{"n_head": 4, "head_dim": 128, "norm": "rmsnorm", "extras": ["capped logits"], "init_std_qkv": 0.0187, "beta2": 0.95, "warmup_steps": 482, "train_tokens": 900600000, "dataset": "wikipedia_en"}
MLP neurons of a small language model. Each row is named by its layer, matrix (down: output weights) and neuron, and shows model dimensions 170-340. Each number is 128 + 32 x the weight over its row's rms, rounded and kept within 0 to 255. Numbers have three digits each.
A block is one neuron, or neurons of one layer that tend to fire together. After each block is what it responds to, as a language model described it from the Wikipedia text at the highest values.

L8.down586:114129168070148135101128166107115141173132142093074135082124157161176089158089153096137073117140103081106128126143126094148049139101134148132138164138175139086149127069057120077084094132086149183139105129163128115099045128127165090170163157144124123145099169147134135120110114087184107117056166102105149125132097132185122151099133138151098124102163188094172158143101164161167185154087143148125126149118103162055179121139126135146092114079127111156138113130183117107159146125085122154096137120107117112137223104112
L8.down841:142127082127101121153138147128135103105227172132149071138107117121173130147148161154051156130071143057132123115137102176120125126068067133106090092120116083101095078131089115164114097169095148110157178156103181163134074114103103133176120105156124130102145158171121133178117136167139134084125135158152170143117166089104126107121132145153125172142111120120054105081070178162088120138197157099067166130185160151126126194136094136172090131078110141120205128127129148098131120069102126197161136077138081152126127130149
L8.down927:116124141121150143127106178128179154189089135152098112128117122121127116068160143080086152072110185044119114102174128141105107102136153105094132131104140051110111079103116089156111170183144131115144142099068152138111181068078121169165086092109059138152105181167066129103098205133164154129107202176088101143166112169096170148133125117154143127135045154134090139165133164086058088110122136085165181074225212170096177189128142126167182120072108137132090102100105145082131157148070135183155130117165122131138126119157
L8.down1397:088110103138092146093146121109119082112122116135116125132070157156129117158186138098125118093093129085078127146147124102102073131171126073091130131125104129137158120147110096107151151186146109150121134177163149189139120165137124125192119084143141114070126109110158178132131181141153132111148126094103137193111158043113149148121109165109103111140157107074082090150132163116106144110095162091073126133176136233083131089153111086145115114058072129142117036111133097101106085097136154165128118059089125087095119166146
Responds to: Transitive verb before object. The final piece of a main verb whose direct object follows next, often after to, a subject or also, e.g. smothers, to establish, brought.

L7.down101:154134189071080119061134107121136139154116135139121111137125214132142160146086094081126014135096139107080125167123176135205135124142144150134101148080188121097084148123104122150121136074182075119069122133113108128143139170141119129177119078147171170123116099097108112169155104092151112084146139165108153082138103156114147098070133169146128093123121206127079090151136134128095119103129131113132184104140170158140124144122134129136099075145138137146192092141072133126095174175151119098089081156147146097129064176112
L7.down269:066134102081081130132117131087137112148053109153140115088081118141175106155142110087151033166118129035108164115122149117145076132138100157116217134124132145155108167150147049068095096164123115131148122121159147164121130182125139156173182155120187112162088096136124138153164143150160147103187093115142180112091149112090138123157108102129089161140187124141108106142175185187143113115084164133135123136135138144142129082111154098076096185123105101139136106120143096125112134068207139094069123112095142123136191117112
L7.down425:101150140133089107066153114111062136222109152153109102152108143104125132079147068085136157101091117017105152164198128153147200103156145135187126150196104169104147128149111135077130154065105097110165053112127120096118134134169113143195136152170164093137126111149085110168089171113145144130097121129104161147041099144128077125108115121081137089137148181123141087182111165137115119143156112158134124150097115136071117163100117149206103119136111136164092086080124123133108155161105153174082152178161167155102162116140
L7.down546:115163077178124119133131108138116123136160130109144114138122165054124115180177046189126097130129155158134127112148132155118155153139141096123123112182139110154128069199146099143077117091153098131102109130086103160081139070124145160109151125103207165130124141129111148085178109129168130166106116126137181137163087162088139096118125128163122109178084163120096094079140087132111149148119093153150103157190151112155163193093087133149118131128176119171137155070114123101132135117131118155156095126146125144175121075127
L7.down824:130104070191113094168134152162140167125116160100161114127145091092125105173110104154117118135121104184116159169097169099080124153117128151158153127120130128106114088077133132152114104111088175072069152122073176095142205117085059130156106107069145120138104150117102139141197172130082165148174146091126099120145100117112143160079129096064131064157106143131152143105114169170119152177103132104163077062135132071128122150129144147148191080136133100101157159150104101147148138184088160156097141120173166096168116127136
L7.down910:100126199037097152140150153028138132126118157112120097124164186150105133156156164169073113105141116128127139096083150133114182052115128183076106178128134107080138109122099098097141131082198061116147178125075067176081120125127072194135117082021075129151055121110105130141142118114131096139115138111121143144099137103119097066062114140132141156129121132152167123140098231100153129190139184149148149179122140134068108083106137147124107090135053133099123115163122128106108189142159137100093105116072149153129165200136
L7.down1163:120136171141129117094059101113102155147146071135190118124186128117106133123133123113160133099135141098130103141138130128180150107109139152162140115147114129085090116096194109093118166145053113131079082130037162136134145100129139136110154085129150164147107146152166101097191140088050208114146108103183158126146134112127167126152122125157148100142117125118128108160163136164183143169101133097145111126185142179128139081120107104087081199117123112149151083151124088118111115076121036163097105101175167165106137151101
L7.down1494:104127106131138102105111156118111107111115094137128169168144156165139151139108109120140064172131125115094058063123149092068051119147140146107199123129139233136119162126159099087130135135166152173160129114205110140108090166084150127146134195133123106138125154114142087139135116166201124155070152144179101117108114103096114154162169149111090112104154102137171139109185134193152104165120159160122124153061102115055191088109135132082126151120107049175133145134174178101104149096215168090096117091075147060111151114111
Responds to: Verb stems after auxiliaries. Verb tokens or verb-ending word pieces right after to, can, will, not, such as raise, throw, capture; also closing parentheses after abbreviations.

L2.down1007:117145131119130113172094169134231131095124126126139139148107143186084108095061109110162174155126103112139099117166133207116151148133119126107100131093125079123080109134205172062114194139089134144097120207135070143136131108150121123105111130099097158117082160125115072110121107148139169177112107134183106157084098141126115114138142123125146085204125098155077140077129093127128106128166124120176143097180168164144092113093117169151071136159113129133130159147127148112172102119136146086088121075139138099098139106122
L2.down1266:183149113091092141139107075147153121134140124087120125104123133117122146166158184153154171107168116097126149157095067123116144128070127094116114138122134108175133065119191131127142185127122117116107123169161108134143070186089124090116181119084137149103184135156134163159112101142110100182124090175109086162123144058146153088137158112142182050098125075175156183148132159123129107066132102100130128124154123116171124106105140162173092206101105097141117145167165119158159153113168113085126111152133137119087162105141
Responds to: Sports stats table cells. Numbers and column headers inside pipe-delimited sports statistics tables, especially points-against or goal columns, such as 64, PA, AB, L.

L7.down167:126146114109145093112105123104107188153141109079152103110144186110163150116110060127100197170158175143180092179116108147137127121115148135057127131165102210124123095114146088145080151078145166161131135171138161072142121158060125124116148136137145174171116108119136155147107119102124176150071105160167146112049139121139108154097114128097108096122097132141100145125159041111133136111118093123156158060127166160101114098090180151171060147090187104108138162149082121175090126137157115147106111181119093126103107106105
L7.down198:166137043103118050110157106159109122114086076077139099085110154070129124127136107159130139093126088226082083137169120127160111129142164108129082127119119129097143146153136118101096087113083077162122136161163179181132133186073080083184118087172104167173168071161132106118123158125115157140094159102108098146126104108091112179122113154127174107139125137181135037154098099118164155118101137173095143115151122123145182115090083168161124082184154125164107131132112142098105168079162089154167159170126121154122104125118
L7.down276:103101094111167113178105193107130167111103073137127154085112128168120107090093160097035116167141138118126119143139153157135117091105125174135133087121109131136140139073114096111114138132101159171164172149162155122162105121112113114166098177089071125109086089117219134136189126088120133168111141138099131151098082131136106176156153142128180176169127137117102135050107140118123147154156113129188134140155141143164140126129154118078125176167110150098119100030147121184094124133140116120127138094121091159131088074106
L7.down335:107163166047062111139131095058158093149137126058186071182120162150127077077144141131124147173101116086069093123166139162119121087143091136082100139116135161168124125099137099143134157092155114128114144152186162071141162164160095072145138076121113107149149116091146173087139184051221127188117110137119107128118119089171095114117147129112136113138114108091121157125123099116119155082128155138121151142110190166122071113154133127127138173104144141129183114158113127126137117111082150114044121089148103114162068143092
L7.down375:049137071095134120164090111079168140143127126147164182141077106129121123088068135120134091153165114121090125108142069115119135148137119168146139119134138176099098113134092136096115147071171103181157163109155126111131118118118108153125178138125114138139068113170087145158181046063117132103140097120073121160146130060156109145148184115095166191120154135126179179134162158158093174146162158148142125136145157085127136085180148076099133180146132134093144163073149143204163151156127191125144090116149121131084182102164
L7.down937:109115092095105176104121119162122153033157150102213135229118099161140080128118038084145065116114160055109113109155129103073096129093107114124174139130109097142112180071120170100114119076116081135117125125156117118135125145176115150118124134133119134142139119163109109164139128138148101136098190102108073156086129099095125150139190135105125131110143106154124175135099151182113161122148126156112141114115151120108107162139172060073151101103103114154141112131179134112178099156162154202123095093104184171065179089102
L7.down1112:132127171133056123130119065133135165137099100114075074122171126131125073139089140156058222170166122145157102176150128100122104054132130154105167180115160137108141097133150149160115166065138138066104096142115114119129169166152096142149072080127101133123112079122111145081113159105102167089091126130160168146100145133090118121137117181197154109140156067191104107140141165126133136122162088114164190163086172159187124200138150134096148144124123075191147120150093134125107155102116142096139104150101135089191157122101
L7.down1183:119090091152177151088159114132113126103096162116134126106170162185136146161151117144165147157140162056140115127107113093117113080119102115133154152201130130070131164097131170113155118183195088074173171166152100071106146160080144112176143171147165159067167121141136117118117127097145107162045133147115137112180095150119073166093176125098138155127168137127116102112100146178111120118194103210137120086203081125115200162110117088114098027139155207125197108148144137145118048125172145065123116134125155111095102063069
Responds to: Dates and time periods. Year or decade digits completing a date, such as late 1700s, early 1920s, 1748, plus time-order words after the, like first, earlier, previous, ancient.

L2.down8:141080080092106163158119055077159151129149144118162119117137149145102094126085136115200105160141075002165097184113149152112064152151130102111129120133182140135105181085167151153124081115112082138079132146147159105097138184109148117071146139077089115127081124169096146087166126104135186131022101100180093154102131181114116153120100133181137155175149160149136155128136130089153148127165101142075130102137137072113124133131140137132066115146125173132168067092098085127194135144107172126154141101051097172176099140102
L2.down1159:108096129118130118147125118086119160126145088130189074150102176140120115105105120129158082183189155005147102139172125085168110086137144118170132150098110189160126156186126159089174143187093108163117080120160086144103177129117157133122153158134109099137082149148112146131163130128161146137139117115097158120126174127141077190126133064193126152134141087164133150096173161098151140178105124133049108076149189090105146161137126108093154121114183116131152085099132114121161127120106170050126102122111133135144080092146
Responds to: Clause-introducing boundaries. Tokens that open a main or content clause: "that" after verbs like found, said, revealed, and commas after openers like However, As of 2012.

L7.down21:102107106170120145106109174119171157189121135077057143155187193136084164163111198125049181081109123163150160184150138120133104100147144101176108116123118176136088080170126147114121192156138147119106190132072111098123159131127107132130088081123135149109116097088156150127083130137062131111133169144105102108071106131132129106104157015106085088147127113130150134159156101123074153134092108100105135087136168182146098144162173178113074046092115124162112188068130147137067121135114129115163197107115107124179094142175
L7.down305:169162141100146143113091131127112170100123132127167144074150078117094097097111184162134111132157144105081071133105130174080079076121120179108141184091107110173210149138124185148096134119136114091074070109120125090159134164109149132177151128094102162146094165106135052097097133124093087149117164148174120095148141127167078132036132110138130163136135126108086132144163196140114123150075103114107183122145127148168189076082123131152104101104140034092133129140112077122165139163134114071127143104084189108139173138151
L7.down440:167132171153106110114170166144197103085148117168122050125155107077069092087119175171190106091118090193117119088095121148130101129162148135182145094085174133119090167158145126079190118155081079042097116141180162171096082108158175105167124127125144142115153163147130112145130148135061113082177122081117120138103086123144101111095121114138134136118108106141120134199145094172144122124133094074144126146106121168154134121133070109160120153126197176130118124075140133124152100159133103087150160100127126110145130101094
L7.down586:117141148070155140096152174103121133108135129165136117158097076098136162171145050080123112095144123076162099161094108136179091102155127131166132145096112143139180068099116116133150094092072133122129117097152117176116133133169133180162117122168129136198134121088133167130113131151146123118123101139145129096137143167102129133188186161118090131147054112131164188158140103151126109096173110140109087135091092128079138123176154103169071176111147051163130101138115126119178117110166126128184154169120150126115147126060
L7.down802:163093127127168134092113155127172083150145134148110131091120122105108099110136127139136206086138110133068110104170092192156166129171167114102110171189013120140149124168139142160129171132122134121132178101104135227108108090177120146114063124115162159161161149077118106177115136141096138119129135138090100182115159137111164153121104072152158085074136134127124167154155140116117093106162140115115081158100132150127172129166074113168146139172145078092171160099134080107149135158128104152156142129119126126081126131082
L7.down1185:083113135180137122111140140133090063163144120123159150122178203155196103118126106203151156127143108152153119138091139138077109148120125100131099041099128107097097116107115100121140133101063140132087114148129067135085143127139127153133134160120114155090105158114139103082151142113171082117114119135106111159079078093163095131073084171100161157139088116159108105160174093143125112063155166123152147124160155119124120163139122143171123131172129161112125108098111166121120149076162076131118091088138128117239094122080
L7.down1208:053072120084111154129105135133129124106132120165123058129191111068111109093100158140175078173179199117162074106140098140112128099186136110116121132202135126101142121128163109101112147103064141167165135110144148148104089132162145079120105120135171125098067124122176135128071194120097084122102076156126170130146071129135126124180128224147120128143072066118194120107130132116110113114104153115067151121098180157101162166122112091126123129140148146116189085139121153136086150149198126092183160116143139148101094106081
L7.down1530:097103130139112108130172138157114197119171144125109068094114094140056148151136168153104088165144123137145081126104134170165133105129153178128213140137149059095115168111061130101097130146092125133161107162116089137089098165155126125088182077148086128100132173158103116199086129160177161119146158120216139138180163138148101126157160113130109157180118153056083129133168089092127082138109112136189140177143082123123143161087151124070140120150178123105145127109104133129132119146156148091146100084123130099138164184159
Responds to: Ordinal and rank words. Ordinal and position words after "the" or a table separator, often in sports results and tables, such as first, second, last, 4th, and Fourth round.

L8.down297:067148092128138117138126150088093108184114112137161220199189137117089118114163122133120038113106105133101123111126128179133156077107127108150146182174131158145171131063106120129160106130136158127108132114206148143096095201089086085140120177069184119130143118137135159120153155067209151135112099156115131162119145132148079129173052102135093142114087156115117173104145127130143083125102133130145119127093093057062171140126126115112112117180087207118113120172136147069114183084174090158116154157119093120090155151133
L8.down825:070110156149121125120074154110109114141173138108133070168141188114134110161195209156107095145142171160111102106186133159080058082170109125105174122121162126138190148066087178129116151107135093147138151125217130166143095187129141149162123130130108137118103115102078080131134111177177148087075121173138177183114041115091082129197200179119107157149158123142172126096123162054081083166143131096129096067143120177143136132132182117101132094112110118110132151068151131128137123174114103163143118132117068119142124120129
L8.down1386:100116151120127178112124126074113105180133148129173125117110226134097118163124114163171124203200096061082136158114115097153125117087140119125148138144122198161063149117125184126150090174110067172153127128143175116129108121153137105158142157152056094102108111103095156138138054110140063115089194145086163127095056075167100120187155146156112145145171113159107108121154132120132133159048118182085110138106114144099123116149145117146095079116151169150110134177165093125078150095088099071093060126115095121114119117112
L8.down1493:103026196127137183129117101101148154150160149086129102075118249170112053057124099080162100120164115121154149122114104047096129180192103098084135117114121168160123137115166187125103131106139084109115157099176143132119124135160131165080147135142122122104197185131063168102150114131192095159078182139110148105047163100144133116142133184144131143182149151141153089122142127110098145177101173126094119126158133084147139091188135126120111109107147146144067052112146109153150145112054144194121141095091108134102150102141
Responds to: Complement-clause openers. Words just before a stated goal, claim or wish, such as that after confirmed/hope, is after purpose/objective, and wanted, needed, able before to.

L8.down44:146137129061157130172129135133044140182150110115190183156116128104155177139164125185115123173145163133135126141172135153165094085124146173131085139141190120152168181106083143146115131109099095140060136173104086173127140073063122108117117129120125083108151127165161203135196146134109097165154088076139121061124066163075111085144115159082039110147127102154167097174093128133167112110077076139057072137136130131136086169142098124120119164154077119158118092142116120135148088102126073061146142148152146155092124130047
L8.down77:121123114091182130134164132110134162130087103105170150039126072144074137183118118124195154145174121180080119147183067095153139115111153106130157131183146153167146133123138118134151128120130164111131107084159091134145120140102122105131078154059114177187112108068114130161181122133190144179053101164163117124108133166185108108133100125136068172185129092135137131083176083188143149114124084135199142106182126140144084118136120139127132127102113096109125128128141106078185141183147101183088070092160127180109138076083
L8.down1090:108117149084120107093178118113149111088129114088138156033125124110170153149145133102048096157049108145173099163081164125119141071041116126155125138123132115167114135136115088148132081140157141164190124163094114076177165116156129115095140167190116136096145046151086141102149146174151148112086098133136137162151074168130063131151089133101091097124035157136118162102087138105099140089153109196112145096101143132212146113129110112150160180093151159198189148137136140089102123110098107132134163158093099121128090148123
L8.down1392:082165177136066135114148103127110116171090151133137112120148197156120107123062115210154140108140193102109093113157145099143170147151135108141141157140159088148101140130143075124177120123135108127118113172054065105089134123178193103116148251091093105156102143106144138155145143080131136128139130162100113113117145197117106085116106119162115133125086152119122090100080103103208119154153086177159144157116154111171137127097134092109082126085149117105166094077073118158125198133086048108134073144131153101117091094137
Responds to: Ordinal number suffixes. Ordinal markers such as th, nd, rd and whole ordinals (8th, 3rd, first, second) in ranks, editions, anniversaries, districts, centuries.

L2.down497:122103122139085125144136089161166123144054131140157115134117094093111041190157114106150163073128198159097119138121103156172133127164149157036143147181105097140161187106174097152135133128127109101049131124139166131139127139110184092081178085071135149129150150110142139097176166121121158116172062146109101154121103095131126048016123153135117045084123099101142152128125124059140124135158104081133100073160156116104155168167126115086081120154159077085136116108104170123132183185137131174105137154157178166144101111084
L2.down510:111067097154143135179144147137130142138186101119150106140130153130057095121192180130084126112116204133152193106128044142143171134126155111132122120183122179144117099051105122089137146125101128100125141147132126135152062084133141063150093131145095106092121142114066196124142145145111104119146112151084119129158112068096152201124205165168077122131126107183100131158188148065079140123079122095092120141137130154080200173153087128117115126109086137126158156126179132146119108104114136142138163136088135194132135132131
Responds to: Ordinal rank "second". Ordinals, mostly "second", giving a finishing place or rank in sports results and offices ("finished second", "second vice-president"); more weakly, other ordinals and word-start pieces ("tend", "hand").

L7.down16:128155133168127140105093128115148148085057177144087108113108101180085126094124091180070124152116108160145145156134066142112100139129035121151150075131071112095106105152104055142122117169109169064141179163181069119171086132141143120098084105114111091152153091124129065119133109115098110085137106110087141133121176171093167170111187081174065123139098098130082165076109172159135042116125139093118113105085166128131100113151162130160156205100120163132160177121159166093159134120164078137136111123132116131122089129140
L7.down251:116127150122117098100109144115125154082169081148173098123131122115161219135100164150143149167135126107132102120118184157161160140085130125148149119123121184155064112113135090192128098137072149183124152092124146132100139084141088136114110167087138113129152112133096192058145090070110127133178182099151140144131113136141215173177140130166127121116136074112175030105109163133160086189149117148090068122115186162125139163081115070109173064125120134109061133107158141139165143160106152117182134146145132134061139031113
L7.down416:075101099115112128154118136120117057144142088105148152127062131121140174097128144169113152137156127166119132131129058144061148165169154152125118105163150096168163089180129158119097164117142142133131112145130071142162144080103110116140135146142180138086135093141109105157106158108190136086141137097139111166105140121124081142119048112173206098045125131085141144153101175192168102171170151112157171114094176158159180179137082061160151069113181140077113151140141138066133080084116134171112119147146132155137168077137
L7.down481:156103105203174108132150148082155130184136090145116164071106107141091097148136144087138139066174127147167175147148114139120152130127105124148137101150082143155102056122086153156097120102149206147119152123061124156124107121099169092123125102150095174140126109142124115180159107127100144146106092132166137153084139147217115118091196103106142115157098167188023174163123119102197118088148126161138136149106103114178062103182162164158075116099054108097096136117152162129116106109129157108164145169103084096135103145122
L7.down858:161129146144151106099120130172131140081161134160090123128166165123115145134124196174118125102107170147122164136108173070124167173170137119130150091137136166195170161188102121124099122153176127110117202127124142115165152098161129093146132103169104116106155109124171179070158164093112120146141102085151137118116098177136124158096129155066101135117081159146118113086161106095081065104135142150152058142183079063127083144056128178179148129102131115150189124094109086081100110102126108096125118134085129153200138170129
L7.down1194:152098182164122178135153119096122123105117172149183077135125123133189106115140129088115140098145155131126126070118111145158188155107149115069112116096158150078114101138123121145122196134132105148120140138122138118105086195143130125098088068131165110106113115100108135146107169106070112162141114094177096127135115121141093100131171124072186082111160107120104143157179133058150168130152100131087072126110112134192096076072142099144078148106069087094160143212137130175173177195121166153184177146158099108115166145095
L7.down1410:155175104132181114132133145165095086105162102095132083082121107101120165136138161133167122179087136171141219141172145116139126118141160127115093067134159139138121147133141111150112037061158178135111089128127162136087118122115136105090138103149093125139089123112198138119105141120095120179112121131128024184179095095119166171179139109083156093135150102138120076103128120150128119105146159137093125152106179105126159125144064142187122171131139103151154102138133119115139153129096162179136144092051078138136158150113
L7.down1419:186146120134114113159081129115074134120166084101115097083156124058160147175143106176134150094133138195156116060162090098134151114123115118160167131161077198147101104136127131125099107097119165155148160128174124155087082085098056132154123123116115109181108205152158109098069175163028097205144100071150090160146106100087115125165180117029182049132162097140086076104185126093132205101177163091130183120148128176109106126125090151177199125171166102144102134102117092077154155112083170160225186111113124134099121154135
Responds to: Numbers before units/compounds. Number words or digits beginning a compound modifier or measurement, like two-year contract, 400 m relay, 18–49 demo; also table-cell separators in stats tables.

L2.down608:150112082134153091117117102082116114132195099171148148103158067123149167171152134081119167115090178136167166166140151154112078117052111157088119158146101148108137196138136154112111145146089096134135128140101166113121116122166171081168136151118142116105170118123156093115174130098189111078095112151123142169139134147094156116224112135089129152100131127113091165098077130098086180166098112157140177176150129121119140133090168155103082178135149101160150132063129130100169093122122122145081198127154171144100135138125
L2.down1080:152133093150170056176111095134089139188139117162153115133199131112183134152134064129168185091092147000198125174115164126118075142064044134087159145127120184083167157091154098089070072129149135133102084173105183154097107118126160121159109170132143088108103117130167132139182117176144216082093131128115123112108128102113114161235105162133122164164159168080103118160117156105122191152149172133120116179106122151100129126125128100134122154105159115156121129075125103090189097151053171163129138149115161106109130166100
Responds to: Verb stems before inflection. Bare verb stems or word-starts, often after to, a comma, and or which, that take a suffix or object, such as suggest(s), maintain(ing), reflect(ed).

L8.down137:140180159158189138090075110144133092124170137125126115139070080118089160088107151156123176095136072197144108111126119128160135094115110135129102080099097107181125141095141178116147105119086175141220133119148184126083107119121192096158058142145123105110160113136096085170148151057088154082177176173089185119137176133060130128122117157121122119116084136120133104133158148051120124178150092081127109124073107149166192123135132158113131194137194223121134107139106145157099118115123107112111140165151089110180164110115
L8.down142:115058117120137148129094148146127168071183146095147051138151124176121146078118178143137173147127127181144164141080129125123130108169143071077150106145142111113142102102090147123167086123113125130204143091133135131136142084123106137159107108122132098109141100111133084170112133098120071111102144188126117169159113087083106144163119104131162084140127111136151136112177147101154105205103073114149108061116130169141143100097133125088072126118148131097123104171191085038032172126138082156117201126103107106135130129157
L8.down245:109138076086164125120087106133141110122098156110098123102107112133118177123124087128105139138154141126118120164182109129104125111116105111151187163127107168143139188107148108090163113168124122146063059094110166080135081142154103105154133065160131171135197138127118113126144159161144129093113176123127143162110089176112107154136062148107167166079141102152084149134129121088143140134128147185162182085206124118178149182128075121111161130119152202107134105141182153126135127128149156098124134097138121075137151139116
L8.down505:158138196093100103117128131105156128146183115129118151101132111161124047121082158161137098163171118112109141170035142195123144133149115137104129138146135152070140110146142164134121091187121158113065120103095155100189117101092110164111156072098128171132140146114153193110128108109126101074152111155103143092200104130097122156128169146129078104096091119109171140097129163071162128108092134185147138098164162198215128144060151135100092114115130114085164142086108155115171094137147130163142101126067151110116079153158
Responds to: Predictable continuation fragments. Tokens partway through a fixed unit whose next piece is nearly certain: clock times (9 a.m, 10:00, 1:30 p.m), word fragments (an-k-le, where-abouts), quantity nouns before "of" (a number, thousands).

L8.down177:078197130105143131149141142128095142147117067101113124129140141176140146084125136075101128105187143172170163148132128172097118123134068114138129109063091186110157094112000117103139139144115154161160090161103141175142078129109146123116081096116160153102101096115114082106130181105089070106127135119141129112124175187083116147097120151173119061100142101164114168074126097178193140123176082102108155179109148101165100140153128140134146194132180131116146147109111120134148106086100140130126132141079135107171112129156
L8.down428:086133168100115135118076125111122200168112066042109150095124122156131135185134071141162178083110135123108086129106115107162181052180096181087133133136120105151147151173112123121102127103147149089085092080139163111130140122062117152126086142168120163167137130118100135122092128193183069116101115151168173134113121128115133139106123155134164107117102138159136107149161164166112107141107101187069134112119206140098109113134148134190099197125120150125112151121069162169167137114160151144157147077138109110159146103127
L8.down1000:077136150100074089129181155047110172114130215137087144149152127070099119164156111146102095128134174163101179173047104103105185177104147120179104093135100175139096095120108134114160109100099091120085139081101134118112128161105137105199150148087093126147133119113141103158117124115106080196151111154106158140139124097145125121122143045142133175147156168139137084179156121106135129106150158136155199164112122106108035111151149153090132155113113055088094123100128160142104154194146114234140119122127187118136136128096
L8.down1414:104147125159148124121118087038140186162074184159111110080097139144123176120114084059095140128150147133121101077171180157131144089168122132141134213152166145132077108140133117165164103135136117108145099171143033147171110114039119157128120143075162087087100082192131106168138117123115154064153167130181144069137080100110124109102132140168116071138163140136047137059182155082134103145144069138117164111084074137125084144179120107151114157126129099114058148114129143154178140121124177138133123133147061207128149085099
Responds to: Year tokens in dates. Year numbers or their first century digits (19, 18, 17, 14) after in, (, a month, or a line break, e.g. in 1415, (1943–.

L2.down394:113160109068069115150134125145184134144128156120085127126163136177156147164044054121130151096177194093200113179137093140119180116165121147110105131081060171111128129183165109108181076101137138120087106147145172133107152145064110179145103067131070210108066110155126099134148113159194130103111134179129138160126157091126176171184107129135082076175144106181113174124091118154233149114118167160153043108100145127089108123088168134118084164127079139123079176152104110115114149141127129195101119130160156146108096135111
L2.down914:127131103132177126151140176151069088135129156129075146102099061140148151129135086177074127142157119065066070133115148165133138168171123105178094143103137085092111113161102122096146096113118129095139092133162187138129183177137162163156138066101092150104112114096144120131117117142137186163141145051087114096149125098145078135143136170164142156149118120122047103090118185097113123125100111191141146165101120141170169097138144099116104173160119117104150072137137113141174110129095111188093092121108084120139114163127
Responds to: Year numbers. Year tokens, usually the last two digits after a split 19 or 18, in dates, lists, filmographies and election headings, e.g. 1950, 1884, 1960s.

L7.down40:129119205102140114154158113103086126169124083136124117123116166125130079115103124078195067176173099021105136116139137108119119193114137097109142116146196132126089112112130114071115073171078086214104126107161134143103128177163121149176165138128107077162097134134153135140157134143197120144111071123166186122149137130132098128112111133159063138073159123126176163106106109155129158164128135151121095109173094121080163152113130087091124119151114127125168169102168124141097137068104141093090116120102129084120093090150
L7.down89:089072120065144135163117103081069121154108140128122140087087150143113093130155111071205095164141078000105120123135119093138085148083118064131117093104173123097144146139167136137155113153135178129139152107180119146091108119098139157114130106163073166131145164083143141128154111130160105138151121123117181090178155147123141157111125117135071135154106128140138171152118144182169170108115135136091117084112107125122171159194126130137085182105118119076131148131175097117129106146071114144124089092135077075091130107119
L7.down323:043111087073108162114090085064110147093132092136123110070099185112163103135098099097143068148163129024083150078149158101130149131200170106115147101106146142169138112128147130084130118153144134127073105113160104132160165129125119160142189146108139080135137169147125116156148101087197138132126141102163124080068124165083078104213143102104110173103154134102161129129184140159173103148108145152133136080110125108139181093173146094127149191171147110146151074125141097143130164117119119149131120106068120112112175118195
L7.down324:060123111104114103148148117121166121198171118146191110109142108121094149083108090120169158093082166100162130137135128146090116101082158116129113106139084108085125096119093115102139127151176165132160100121109187116147071117138105127166107154104175121186157127104152118157158136157146145192123093146103126124151120133137116129143145083136158159189177182181054164168144075136167170145139076128099091133104133133105085137157119099116078146174172144076093141157113106132165154105154133114088142127149196078114202139111
L7.down476:121075142065105107108174147173209144145046096132083171117084107180102143133137120188139150156137121097080130074114150190152128138143105176104087110172087154122151134072123087080124054137126099155142138132146172135101151113083113132150111092057108170087105091050160107136152091129200121070116106178116117058134122087138171097192163099079066119141129100177145090127124085117117130129131171106115163103137153111142163156118185120147200123054125114121101141143104179171129098174043079183077181163148109106150057076145
L7.down662:149094118112168179189122113131159104125134113153092077087171122113098157161094107158113055101167152157112162010132139185094064159142096143076133122090148113168130150100091095106104085134084122153084125112132112142170128093107093114122160212160115126097157198125109143159123076085153144184125155127141197105129075077109169136142146143189109188157167185145127164127074089122153135159130172126162128137105107086129167144115160134107116145103123113123113108090090149152184165148128111179143149105131133150167128059120
L7.down867:117106132165110140092132084148074079108115151132054176144084129110090101084132157148084133135133112000136108108137099097132120147088169108115146129137165119134189120112219111164146128122167120111122120100176122147183088156102198112120137101097136123067138071149164131147147136107090132129105126108169110072167120079090131115152103157142132109149177110113167168097176118100077065108099122134129122101128121144122135132123083140173125147109102145144129169126135095133152136149127147127081145118140104112090078162134
L7.down993:114148123073116180108111124104092139168105134098142055109093139157107061151150116076162033167156104045112143131149097117114107177096133134050149131152133128113168149122134131085125152101138139132134097108184107139121123125149083210124160122155099112130101184129177151131093116143184159152089079136072183191039073073163114183125158132151130153149142098202154141129111135118095150123094110131117124068148135144113137152115134101139083142040149117148129097141144121105161072150130165122178132111107116134127109078061
Responds to: Clause-opening before subject. Words ending a lead-in where a new clause's subject comes next: complementizer that (insists that, announced that), for before an infinitive subject, commas after introductory phrases.